Weights of a small GPT-style language model, trained from scratch on English Wikipedia: vocabulary 2870, no biases in attention or MLP.
MLP neurons of a small language model. Each row is named by its layer, matrix (gate and up: input weights) and neuron, and shows model dimensions 48-239. Each number is 500 + 40 x the weight over its row's rms, rounded and kept within 0 to 999. Numbers have three digits each. A neuron's up and down rows have the sign that makes its largest values positive.
Before each neuron's rows, "fires in" lists the words (lower case) most often at its 100 highest values on Wikipedia text that the model never trained on; "fires on" lists the tokens most often at its 100 highest values on Wikipedia text that the model never trained on.

fires in: "the", "a", "s", "their"
fires on: " the", " a", "ult", "s", " their", " most"
L6.gate480:484520530562503511483512450515452531506565598475505486538466477484505481491502427519402563551502470491495497467452489547526532438551511515523514422448468465567532479384463465532457531553489531526421507505482500457544488478549499505574455424502530452488523563465543548477508501507485459502484450484467495483484433505467509427483537489475439499542529576531513447480537568494457483533556549482480475454480447467549508405620502585504470585494469522523437503493508578534476502501478586469479479488458435518489496461498523480489432485538468478548475489494476439409558515523453525483
L6.up480:511508506496509478474457503491389545483541522469487483563524527555518477409505504582522518516443457551530476503457481531516500552480461515477516482577576530576530481456481400519519540495449515479509617516486467537439402396504517457462479506509470464436477511530524536508565533494419546543512528563449466472481471509452548524479497482516528520510455533489459517470557454520562462494501509524448493541447491484592547440447522545443470504486490478582511512555489545442462551524522463498541485416505467509468473569439487541537548468496490507509553534495477591516446496447524474526

fires in: "to"
fires on: " to", " To"
L2.gate232:467512542414450493465503564440472503547468533517483446490433511509551526535463420420429456536577486455552496448535486530432512495452466453488516512441570515501469514430507517497539551548474508502522495489545501493557451515498469521526461540485520472444561534443513491533486476546440501572574425468566545491575513532417524487462471523496436485495492512532475554440537447532503487436529455446517508521542524462567491476488450545482469568522544494449501473462462453563482539467491466454489529484450550485526466569488505510519479546517490540470569482440508496505499504572547506436
L2.up232:499541480458516501452446569513406494536508483488523512460513492454466497516517555515513524510434481498410493470476510467494499519525428552423514507466406532525484540516507465475467440513552567518517514487569527468571480510547531423466563525515519441583522480519446411495576487496561433509577490560459497526432459473458529551481543431449511513536430491549559475503507525451545546464511494424502526476463463449552414451468470530498459467490465498448504437542543519524519462453566481422488442414494458472513504465470475447513453488508504450455486450483537512521465567435493571543

fires in: "with", "after", "a", "to"
fires on: " with", " after", " a", " to"
L2.gate558:508442486481550588521438521515587473500511454554436480521559513550467479541503509508451502589516416566498490520384490468510486506509590480458438562554521557467542528505521435512522508454542477473473502510491497543440463492517479464524489535546513462485476518585529525440491516458516513545558453522508522530473533552557498530538500572538534503563411553502450469491493530480465468472519523546538533467484542576457455548439517487455442513547508459458538505473464541576523493487466521517528545574522477450559529550442557523505523544571547463475477530464489495508475479474522515570
L2.up558:446489518494483516483492491528511493601501509502495482485514521531511478521483581523541464575449543512468453526475439548517526496560498519556447567532516593531560453442563476519437525510503511540504509511509563480471467489485503527499451561494533522468477546531494536492431524518488583554441457537483434476521537460479453483530426500486593527558446470553504510488489496454474507515517580522577527474494431455475531505514559497448421489474517514476528433572476464490477470402492502559464486542557525484527497487422490568464462512508628555552504488513474477464546461540531494485

fires in: "of", "to"
fires on: " of", " to"
L2.gate304:557459487508519573555468508481512552600455507471479432484517477521536453524456515480499547490535507514468518486537449477473556517479499554430436489447473536522550494570454510510550477543435528473566540588464517507471491495544488491462452431473472507551462468406534413566454419450444516537426516487474445466474534487518529441473506587553468459510540449492551422477554497500462515533551536420568547530534591448521467491531457493507514520474468516544555505450472437487462565437484473489521526488477559532485484497491493405521516502455493439528506481538537556458565498501516589454
L2.up304:480457528490427513505516511512514520486560523521535443516500482494452522501499521496514467498496563422575560504451472416564466622562499553504482522520540481508535510560532531523505544549456528578478541456545497541590507545514546503546453519492589507482504520557536531444507476463581569524550508541547491557512466486514508520471447543508571576567495446487464556509447525466549572466439476507555483490526522515471526551488428471499472485510493494537510499402471502589508441492495460521537530531465521501535516511489469546505497532433442461533548516491505539563493521528579501482

fires in: "of", "on", "to", "that", "among", "who"
fires on: " of", " on", " to", " that", " among", " who"
L2.gate139:476435462542439487484505498464451557435554508484479529540480486555488588492491426551518552482481536530503507452479500380447496459472572494511512487487567487487544426453480532463458519465487475406472509546570452440515476461440459476492458468545485477396510442492472429500494521531590495477466555492512591538605492501511472411518513512552436394494500470527445518530477467512491459481516494459411517517453493496499529467546455556522496526491459490480478490456433468458510497506417571497588513480471476493530414466529526473528487555516451457491603466498468558475489445528494481490
L2.up139:435531459467452452582537523544496546493425441487517445536469526434507455402478490541526495488493509534447487526534493486501511481432550503534524404464521506435446499455542483529426526497570520417482527500535450432518503506517613463512507516502448511514463475492428516477466497473573514484480455439572516501549514489489469390506530537494477452479457553447516462504557475492406487499467473468472487496514576509482511453519449446542570513480459519501461531419501439483474452449453507504502472518479495557553404505550501513465490564435560552478506553492537554534494482522482434512

fires in: "of", "and", "in"
fires on: " of", " and", " in"
L6.gate337:529424480571503537466444544544487497518538484531497526545424509534481574494490540504477557535463499491526488447535465516493524537482531506574496553612552443413455486533526558487478470433500523549525527519465546405578522471460478479514495491516494559434477536438505506524515489464429378515472529506505497496517516480475579511548528478529456463502498513453541476542501477477515471491595496509482561444532518546508473550473461498557507477463504517502534501489563506446534569471570383540587461508527511460533478415510501546497530554517527504506476465553525534423447463486545527559
L6.up337:434555453444553483480503553462507528587474518534584426546477546526461404556525494438501490510494491573539501432509570528463482526501522524555483402463587475498504474533483485534463486519525473464539526430581532473463488468492548425520491504524480513565467521496546457542437522509452468544467483546488544472539486536416451475456550476513469489505389464462529501560464505522506494523434465459500499537445494566464479460525468499509494498500540424574511457440464482570518510556480491507441447501425491428486510525518416438536490451506442525486513452472497527505500441532479517486

fires in: "of", "in", "to", "sumerian", "throughout"
fires on: " of", " in", " to", "out", "um"
L2.gate664:441480446483479556406482525497453481521524512542392507456480486489469479443544500546507529496469556448525529501575563489457431506550551519501496563530514532521462485497532530508463518499502487489530499465559557487504458501473510510494496471572415441492589516447457467547459471547511474513518530485442542568435479580446461444541519505494475398494445469464551480502488520505462460512508522347485503509553541475515476517513509462525490475546541524501450557500524421500499463427428484511538454577549458524523497445526430492464529519475497464553513518486492570493559496473474448516
L2.up664:483490498576481504467489412507484532540544487448494537564502486583520465445515443508524556410486483521497507530636574464564459513524566454481484469483532502536447480538497484483456581556498562465559499522567487453544480453516446485478537497535512504492528447489512453483453474544482496472479538497468525531563462487553434451528522468513451513484502521460549441488471475452481521504523447440525551512543584490480515436451476580561555468491539493508484481427481467455468501455490443510538456531462461364459454521504476496504454515510518495503565468491437518445526468520524480466

fires in: "his", "s", "the", "her", "their"
fires on: " his", "s", " the", " His", " her"
L6.gate523:447474452469500451503557477511512532460475478507509452579517488484508519562525561468461534610571477619553521494453512432516553505588540468472475529503533506519506476478541496435548471523408445596516505605564524495516543434481555508496504547444562526572432579548536436512490512490496531487515479550526432485521559531494493482517556445573530495531527553465485506567544536448496498442487511508533461557486500483556471595470484462466472482542561533512443537501572508499527538513468456481487472550451522520511494545501495513500451550493477520488527473490490558446462531511507481463
L6.up523:489558513441554475549527439478492473498507526469546502468481538502487498470562515504550526496504534523536553486485515441545589478407595430446481533518517522508493487487498460460508439485544481438473531534519539410624527552392504474559487470494561482493513531491483522553530486512480498512443433490508458479538475454561478552561487530436484519529551516527501485476458519550546479470475475493548496460498456502541510523466534440450521488524562543602513548503523477508541444536465456563481512415538500533521445466474540618468442439530513525472493502477470536529494523462506464486

fires in: "of"
fires on: " of", "ak", "ag", "ose", "on"
L2.gate513:533452482505550550436516563490520487470496464483490483571492497431592502477494512507437486566490455480499441518465424566472511556503491516559533474471478473543452482450551539422540462539565528489465480488466507481532498473611489436488544484452448501512465504455367601512451480421482510484509504517485518462501525504490531441516538567461520486420432420478476488441595505545497508515459468570505492415543545494481567543491447546512515566512434487489519530488556559510527466500504499478450504457478465483475511473523496541501530554458515465503533507501543423466512517436497495413
L2.up513:522441536483567516468524526521550489496504501459554482603442466505563460393511513512456537541444502491524490553540500556560503504483493479476544524474501464503467535524534504462566486504558578484404498490520474436515465558522463467435504485402522494514494531502450564482438454452421430484540492529439410485514543520521545501512558469507535510383507441467508499502518537513449517522463415491494485472512535469527544528482444537483521514526506479539542550518520512511525449495550420511526518492530408551451507510456490553484454532504503450439529519512544468472535535481507567420

fires in: "the", "a", "and", "at", "until", "with"
fires on: " the", " a", " and", " at", " in", " until"
L6.gate94:500469564505602469573525512512509452493536475455493468520490415514605471502503550536528488538506560460488449439457480517491530514465516531476530508534544556464419488485463534554502557554537540468545500544507551468438549491554495440473474531463480600477480518549585459504527585458531510506515467459467552514446485485504546472531435437483546475476522488404524442506502464532421490553536482469476552523502490425566456462497544480561526495480475454467436498489506519480532430505551503526488441478433486465500475470483478458479494459516488456498488490560426520437563487424470443509
L6.up94:479558475446512486459499512503539488513488477529543467536426547501523468467494441504491502536504584524454497514522469507518524535527556518473492501499472471495485402474450483455488568539446486475502578489607580501543510518512564492385486424499473525461558548502584474420483489509474489452418489542468489468461524499522459406501474516557494529434532530480479456540559517450490410433548551408503513426510539577505434508562563538551454441471514526432489420569586500483469381515505494462509468462444463566496483461496520497529506535542554508496561517516448490474522516509552389496

fires in: "as", "be", "become"
fires on: " as", " As", " be", " become"
L2.gate84:456466496551475539490555494561540546534522564459526463512465472475546592529455513402499561554541421495496493422495457554551490562483510508486449440469479387517490473506478466512480470491471484444495500529532584508473481501484607494461551515459532539485407435473525491501473494464536413528567510536439510484517548447532489485440519506529554488539459483481544554543474479461477455564506487551500558542511525430525479524536537546508484550515528461484465449463441487487506487532543534471540515473517473506494386520510482552517542489504556450502446475526463480454549546499581526504
L2.up84:470498552529487552483488473572570455525472535475477503495521479525565498539493539470459522531483538484481493517438467471544522441535513448553491522532497512493420493483509417527500553538500459478495416558461457553555523453494493472592509525505521438524517515524523512510476500543476542570510529498427498529531585475450550522541542578524465556533534522505452522534394477543470531476483508467468475484473527497488511558543527508513506574526547478462494463520548518538543519573475481435506541508518545511468513531508509516513510475532574434446399452521463580443486567496512545493

fires in: "s", "and", "his", "my", "by"
fires on: "s", " and", " his", " My", "y", "ad"
L6.gate589:444474479524475459504478482496473443466490562470538531488403414438524508519541483524509502468574505474534517477397525471537511500480509396533405540537483477509494563511540547496458579539500546523535526490525481443567489523532492481461403444422508506483418461542517556513463510493473472521528570471519486492502535484507492469558512471504507529447438546465501541563504567489601537439484485490504504426508509429577463503497525573484497504491494545488517514464519554467529527508456519506484474440506557579418500464428547497536460475526494440448509579503450485485475502553486493513
L6.up589:465554541508483484473472504504483464442509554440473531497482533510474403486500452467512439534510546554490469580481511420462534520548503505501515497533488499515543569505535492472479491449461461470504535577475497513475532472519535554485480505480554542447422551488532516493542510511571513497459505486476494552472434531512533493515539470418500500552451465520518427610580583548561460552523496508502529459472512513503538518512548482476519387532538465500506504499507513481613453564471491496513520560480479489495449474476451461425518481544522523435480467482517446495525496473496512549

fires in: "as"
fires on: " as"
L2.gate695:461531490492492562535553577484548514478575528501517519506535533526437536537429489513416493553515502513542483520534490452516506469525465505447476449434516518503532502486491475477528508453541523443540484464522517442438529515491472518417514512528523574504514534522508497484543426538489479478578487512504512491502509519467564474474532560489509556458489401444422492569469508524423435451492541560511616503495545432499459494430533534574568458512586476443475521481540489487442471498503508438487456517429418514482444513460506537470497505511445525475467587545452480468482524509546484516
L2.up695:510537469556443522495515487450520518529577472444523461480440457412537509497520476476477523545452536568603428505494478516476497529502497533499494460505508567504440444547474494512479527467463487499500442536454495499511514424481491428545475523470481507502508500476525555477558496553543508480545545479531456477473537566489493525534525454542529490463427495467448546493435467559488504481499576418512512525512511451582413487464556442595532542547533519472508566508550445541436491474513457523505514525589476466530497515430541532404421532479450456475509529518492508468558545480574491512

fires in: "some", "two", "these", "many", "those", "three"
fires on: " two", " some", " these", " many", "ome", " three"
L6.gate665:538527483508447434463488565501478443573575478501476561556510478572474513510481468490422482509500467471485513615567470497493556478491537481545503483478431532551435497497570494436529596597501454466492561534560472513472510489552546515496518522527511563482516480477584521568509548566527540503497512507458513548487532517505546538532440486508467500425491522487482475585528461492527488463529513502555464418478478537546528475433531466508502525489547563490465472520491520463515474434463433452564546502500537514478495479442480470436490504500476449498497474477491487453480532500445550548
L6.up665:501506502548551457441514491493454555490552467490483542530487470494512556441489510421543505470512502460518544529471531447484455513435481459508509475561448448537468488556503574395556532490425421523492534470554464524510491452552507452548580503520519574449497493442485510482463550496426491467543545499494524562461458482540520545596490475535580542451492515504504587495512496496415525423510516454494485463483497511556522450548471534552454502510508483473550440507553505525528471555473450451408495536508554533545435467442504497472440410496404503449473501490491484511535436455454472506

fires in: "to", "would", "can", "could", "will", "should"
fires on: " to", " would", " can", " could", " will", "ould"
L6.gate288:514547535451507508463417499422473505525472496480518513437477435537504431455482476433464533476552497473507455485432561455488510559383417508606556484510493504491498458415531485527535524611468533455518524482526521467509478515500542498446496511500525488456528518555488504479429478478462503504513477505571528506592473502444483460508440535518475453464473487439546553520483463454480535509480485401525540529568537467506496462473466556529489470556474473497469461492584523429513593514552515483543440545469483453553488520489489499511463457512458517561434474497515521554496538444491560506
L6.up288:441548437440507480507484482484497478443456543526476476479428518524462469534461510517510462400430489492543475448503485466503519441512411485487555520565515449533512495471488615551527525519503521481499521516491499398540542533415536546525527491567517525500449451464523494500543600536499491486512466526549521494502541521490503533456415478439515476575510522566602496461460500525440553482489501484498484458573548448477535492471428497478476430528499496522503492480534480578537504447524547514485506447485485471531487602542461456612476512517559506491506419476494518482501474524483442520

fires in: "in", "of", "for"
fires on: " in", " of", " for"
L6.gate468:437530484526448503452528539518539477441463516435499471587513485504453510502537503498479489604468528513522444521498488505500506506500481503472448470490538490524518445542478518466438436463432498435495473596524486453488554470468474501421571538522514525444491567429551507533489444411463455596489536479441424518568546561466453513464516502436499437522563522552491525556544509449484515435515470451547577463522514493471465537482524479570487518506455452484424474506513527488508461540480473519518440427502496518544433479478465496538505565470529425479435540447536505516484556525539502545
L6.up468:444526511541482466480478517527542430539478481478496399556468433414475477473544488523538497572465556512522499558532461531524476512489438581495479436494485451545530475470429536505584441505538473509536538485572558482479454501435518502432491480444499517546502555484529517524516519563499493425500470538494511468461492564445465502550455507492485489565473524483448542566510524511537451449401431471542477462569461486510530422491457511477512465527546529483454450487459508537445561495450486536512486542441553440521421416533490525514472506473514517530484562497429521498459523534441448471

fires in: "s"
fires on: "s"
L2.gate368:507541529471491497500527464551422488466446520528492540478497433505461559594459476500480480497460487606443537490554467500472457466521470469471484435559525470477440561519520468492530576484429489518469523474511515554498512501482573539541517489510472505475451451500515470496567510498540425516498450553432531458525501559508486524527402472515482506548448534518480543553420472454531490490566447495464567502519538443513516425481498510558471467511491467563476489491492451464589493507407454512485467398505573444463427493500471492485538506510539590461551534571393497481468550528487541547
L2.up368:557492540512489449575546455440445503487486557569491521475437470464501464587503468475435504526494481463492513532546519413482464537474510460430535512565521522480469562489499452467569544446475508579467468513499494518529525465450564542537488462460471522541420544465473541513550523491489431458494502503452536445495493541492454518503487502547551484466516535512553434544471505436441503464485507541480514508429477467532452456492514458510582514437558468576473462447433468485585501438489429488491471483502510480458474502522489502518511467513516513417566533525397440553516465555476501541

fires in: "to", "not", "t", "should"
fires on: " to", " not", "t", "ould"
L6.gate442:465470538480500546519508564487464478530497474417542595427538505531481485535542460499479478400558478503486427513523419487534480523490482505509439488492546517499501525511524413536509482468507485491479567441551498490468493519463505503484500465489512466432507517482491523433501454550496538509512573564556516548502441510500535502450468526480514517541481489485514516478513496470505535440464490423545447485543434483514464447460504598465456488584493399490544560501521379514513470447486522464514422484535532447471459510514524549497407510504537515469534393599499519512513582526542499464
L6.up442:456563493461478457456495492461462489531490501521527453520450505496494521455583417463519477491518456472537533444467519454456507561481530507544531546484505471469524572517432528540475460516510578441453478582525492510501446504533485434481522460414473436492512512490400468514469480459503508599470477528449540518472516492455535502586534521531462437443422534474451436484471529568494543502482531467450486517481542483530457446453478524488453469440465548440518453540570520486512540438511513490452569511545449441550512470582456573445467527492479552494466524399499495555534483559457487457

fires in: "is", "for", "are"
fires on: " is", " are", " For", " for", "or"
L6.gate438:426459507557487544524544435505446515448539552584525535444517534521426515453500479549459443613433465489546459476536561510462501502498503508483518514409504461496495496507442484512478571455530490516524506553519495492491572529540460419445560517485488522559496486466512460432508487445505573445496467450471566556488546557527488514473521424514499468455565509513525508524538528517530485407566473483539469482457450418513464464485583506587480519525514487509441488492528483566548469521454475500513491530518476476534421454512493429533464496560512507508531557530536488515471556522503428426
L6.up438:410519505477419482521460499505489494482468523461476515454495496512485555444476484478499514468488483482452538424492510521543506431563500486542487515457593477547424549537509472546567493472448526473470526565537561483516491488537414558479523441461504561480537514507515509524463565534469418579503451438513451459499495557525471572563514463446505494558484481556500492448542464532490474455540451483533559493484494425493515552569479450580565469446503480543474576539523522473504483504444513599434573480473496450515450510520567494533531574539487452474513546521472495439540558508522484488

fires in: "all", "of", "no"
fires on: " all", " of", " All", " No", " var"
L6.gate251:513503545491549499511489446542513474525517518491524523576556534532454482509541541531473486504479468492466526496419493548530529427522566495576402497534504471512447428477542513455441490545422478495562544501462514477508498438540459475535494514423550482497510496474555481545466515512437455463467486441471520563484467454541598454571505556516585427434513500503496493497513571532492544507524526579483541408428519521546435491422509510438545537476456550531516498465462566434462514416489543601511549499512523583546498549485524530531475581559501471548515528541482462467551584528508470449
L6.up251:530529497476590483526493487493479537529481443493490476527436401533519480558562539474505519545547558524459433554531596517539535545470515514538523503486476457515483449537533501490496407511475482527526481504560469474507466505435578473432534507458519511486458489530517569560478460486481456502524493490543470440516583491467435485584551536526498414505511456467443513481516465474425553565518470507539516558546462507516500542473435460489461507508434472528565471502494557431458523481510562475455523500516544534489466555518536581479429497483461530459482473506469492470453487560475597462

fires in: "received", "won", "win", "did", "hearing", "awarded"
fires on: " win", " received", " won", "ed", " did", "ar"
L2.gate310:546534446535497427485545537453569510470476486477522475429436535539512482546494441560466521521528511482515537526508474504481483492470509518506544464457537555500485483527420529529499492480514531493490473611501569520500506505455428530435539512449529470516488543467515456534486498444433541448555501449432524515549528572560581448531520501461512465538522556507449548570575463505458520542537470489490503509532453457515518486571428506439430492435514523459465493510571504496556424523594548525482519521499525480481472471525452451602560501512485402452505493459470466507512549432548480525
L2.up310:493485491515463469558544485484533507452570507483566462400420555498486483505516468604509458485518514544524478514455453514443533508468486513523503474487505504524523484501436437518470522470559504496467419558520535523512492504423465528434515512511521470594442516535492525508556504485485550489500506499425548494499521510519531492532485504479497449527437552489458509501524498459547458540653427441459481504493442432405522483504504526479470506480507467475469496507485462457534472522505539423500525551550527400477494480531479460543573519575482443469519488540526475453543437435496526516

fires in: "as"
fires on: " as", "ing"
L2.gate258:491553581544505509475468508450504565534523516510457516547476454477531508503494564441481543475560439557518483517478502516517479523442491552491531491479461589484436499425459480472455478467536468420546456553486544492507483468484511512482551507531479515485561515525426501463612524539480518559545523438527506501478540518555537509517498426472420515534545472475515485485505533512573498499516534510525531511531486469456508522568472479596514482436537425448487518494471433482498505519522509473541500516483532504405573427481611551507544488440479444526575463536436512454529495562558516473
L2.up258:467557514516536540456513465453563468540536550482458548520508542467471510559504543514495504506466440488506443492483421456568489506476451452490489459465447544524507534520502478532457519470508459488504501454485546477452464490491479590493523521500437601491469515531400505469546498435507559502433435489493512541489502538462555550407494465516475498553532454440525528501532487548458479455478494552515586520536544422474502489455446528560534491491484518543463495574476453556556528459457517559563490530536395464442528519561483579490539418481458500537550522540425483590490521534567495518

fires in: "his", "her", "and", "s"
fires on: " his", " her", " His", " and", "s"
L6.gate53:506452510493480442509448541469559428446596450508483489554503524493500533469481541482502519489550529487540450547445459482584452481490501525449463535534489494452441469491488481571547445541468456471501495556543481543498505477524554550545511514468561514497491518548490543490542497517484480520505493464485528466529484563537575456499429472522483486598447474542418421544446583459516474522496507495485579411502550456449561533475575483497503519471542528456518517513510464443482528524497540524473533534465561467457517507482465546468493511490511511420578539462516525533549530446509532536
L6.up53:456516557502453532528440538512473452489606480473479532524515450431499482527518472503565510546479484494454537482493508426511511535555503490505499537551450493466498467439532561521558437509535526522492563454438457463481538480457504472487456512527520503505514495477529527542537478414449449469453444526499547531500512578483497508459441476440455475542505544441563445572496549483527576464540473464530491466501449488479546520484466454460496486480542513482526534551512459575475571577514450548496542524484577494557469517508581478452411475526499436437494462523497580566493560570549510484

fires in: "with", "received", "total", "a"
fires on: " with", " received", " total", " a"
L6.gate356:541485488465493493464456537434463530477514483516441459508534527607456500479522539553464472445489461487516528478512559476509556508423550479492502533497518495541513490548474472558545570471487454507520477527458510493514467515552523473546519521552530502452508506392514549474474485500531504488521428425531436542524509607518494495534479507486462505540498530482479546539516444444538501505537549468479492517475492506566527432483408524415545481539523476510518465516522555480500476459513493548498505521533497533471402472517511498455448464574616525531500495495481532392484508419535505519
L6.up356:510535527499434532579558518566577429522550528459497465486489476489473491482572582604476469510447472506509523473492506519490505537482456514553397537491585522456562491513484507477459573473486552473504510481518543494556478492486444518481524495444546465479459549494522512505523484499487537455573521535488514552521563475523523516472433505545428518472472445512563562558538508373487451480526445490530504469443528468470552609493537523446498564534495525465486483493540521531493433436494505503487452483515557450471449458516548558410432523474461478578482479492438476455480502510569546450

fires in: "in", "on", "of", "during", "along"
fires on: " in", " on", " of", " during", " along"
L6.gate544:433463514457488466526456595629451473601544487476533560441507566497513450543524535576488529518485543518469488481455482494502504472454514479528466528567493501513508512521436526540443510474536546541524521513492501462524434565546583481494525530570510474473492507578444467531498532482523467476459602429486417527472527457540458418468496539529505543464533502472512473469536521533448464441520520426536547482565425488541440547528532459593511405485472541527547464518471478505543508502538510467490525541442497520550491491497457438545514524512470486505505556533466532493483520526466434534
L6.up544:515512489500537525492477478509478519507534471469450443476491477532523528534546427499514575563502494554489448435517511440486531491478623532547466485486495496442524506499405556482487462486507484461546565447527443472529421459495448532514481463515436492464504421474441514495423470564498525492592474482449443436539522540464619539512520524535486483492479510437541519511547512523428519495462466484538444455506512450533476555534435477483546522513461433494523550496534509496483521560441482464530513526542564521475460466523507474504554531481469433483518565513538542580513486546474501560

fires in: "two", "three", "four", "nine", "six"
fires on: " two", " three", "n", "wo", "ight"
L2.gate298:476462499472556505424540473465518507495547500512509481505559441458512492508457486496537522416540555499445557546577556498479515534502473484545449456503495512503564562416576494506483501529535535441475541540528471430489520523450496451565498515564494447485559497445424469515517556520494475483497492504478464408487500458502464488471528509472535411540561475506484454530487563523552504502440507459518487490514509542533489469422373570512500437502517551513466499480500481518584429525452529470555483483492493493514444594461521516443477502467532490455473489567514573449568506498444533518
L2.up298:516481460491518524518526468503468547412492407472538442509439513508463517497497525435521502472518541427455535588493511473540594495556427496581454529473478456485529510470549510448494531470430473446470526506513514602403495489454501454417499416490506457457518497480485463435569573494499507523510458498439485491488528421499575555521482465521493533506472540509508518504498499473494557536488536492554552510565571541511564508522513469479491490463528508461458485573533417529475492514485486441477483515533505538449508509529494510453363484508547411497446495498542524446487550503489475550

fires in: "the", "s", "their", "and"
fires on: " the", "s", " their", " and"
L6.gate150:506499538508536441485460520510505570475552478490462496488459508505462441502523472473504495475472482588502568533525472505544436509487494458483525473490460599508480464497418464555491450478492458464456507536493500484563527466510486496552481496524476550510473556502498536538571534476414482527493548490506482535466495502490539549486502478496383523530438562556533570460467506518510490477568486511461524487481554423542514522531581450527448410517483468497432455523530461532581463522499534563503501558475491531548503469454444527493501538485564493446486537514479374499553536483562459443
L6.up150:544491612507537466487469495503447555459542511503539520470467533494485479507473455492488493494504477570519453489525537509468456472515456504572542500488466535521526455498443437520494471559483501545536500434440478589493525502597578452453547478559492576469497566483525576534497542500494443515506501488492442485529463508441521468502542534587426447459428567495481468557474512519474554407575538461535503507453441438536504497476503537549514499536480481526496456510484499501552430504487495457537583491486453528525464456502536498515494434547559497489521597497483467501498549443473474466

fires in: "under", "on", "of", "according", "during"
fires on: " under", "ed", " On", "ording", " of", " At"
L2.gate215:450452547493519466508548534476478489507543455503564490460515481519533442487527553427498507446511485503484452495472434522551456434492531542458503464432475528532527478511520452563426493488560567491499464488547488414570482503523607483482475528473447541453478536488542545529502522479525517522524503484470500482521548511572465451461507516451518447537493486477507562505432492561470377449520518499485550480503523538593496412534446472506433437454431632514435533451529522497536468459462525555466516526499463448558485457477525469564438511475486506415494488462503558481458464466469534449
L2.up215:579513481561461523458526531510460467538487560491479509553496605579505516509487453521520562471479497441481474529505561489593501501417505517472500484499479463473463570531538490514517557433479517533540495542479535507523531487446474465511466531488520550481537504536373525469587502435498493506551539472481454494492511514496459505446567520542532551568475508467475499528441539524452452483573553462611531556448503459566518481512497504520542472495499523523441498428467519464525485430496469540449495494470462442539444503449463545528551524518481499528534456458510516549531517467460485573

fires in: "under", "from", "as", "for", "larsson", "ottawa"
fires on: "er", "s", "or", "rom", " under", "ss"
L2.gate256:496493538624580487472515531522487526516524526504418442553572449433508488493516545475493489489436418533401482503531483502524522519485479529473521456510402479486501521508515527412504470454516500469471537486497503479421542493512463478529491494468430533499418494471432466557483445522545482474480597450454562493398480523497598550448497482452474516490471534548564471538461522504545475484494535489502530577499520524501510465578514483527533510492527564526520511479549497490477498517497531488433488537485460557526510530495480590474483495535430528510541492502476441510546562511463499516
L2.up256:394408532505446437399490549494467528520575473530488485463431532534496521480501527509458500480414518479515489493484495578517486498509489485463526527475567504477525513529471483414539545494458485457508522526582503547482409566515511499485471476449472537491496517413500567449467491553517517562566556558452526444520473532490572530557532505493448510485543444533493532536480551556448528478494508529497548426581544424526580510537483509571496481496419421547515452483550403437449506535509483524478489503513526453497452461535516578479489467474502569438468484523566508541504590461476472454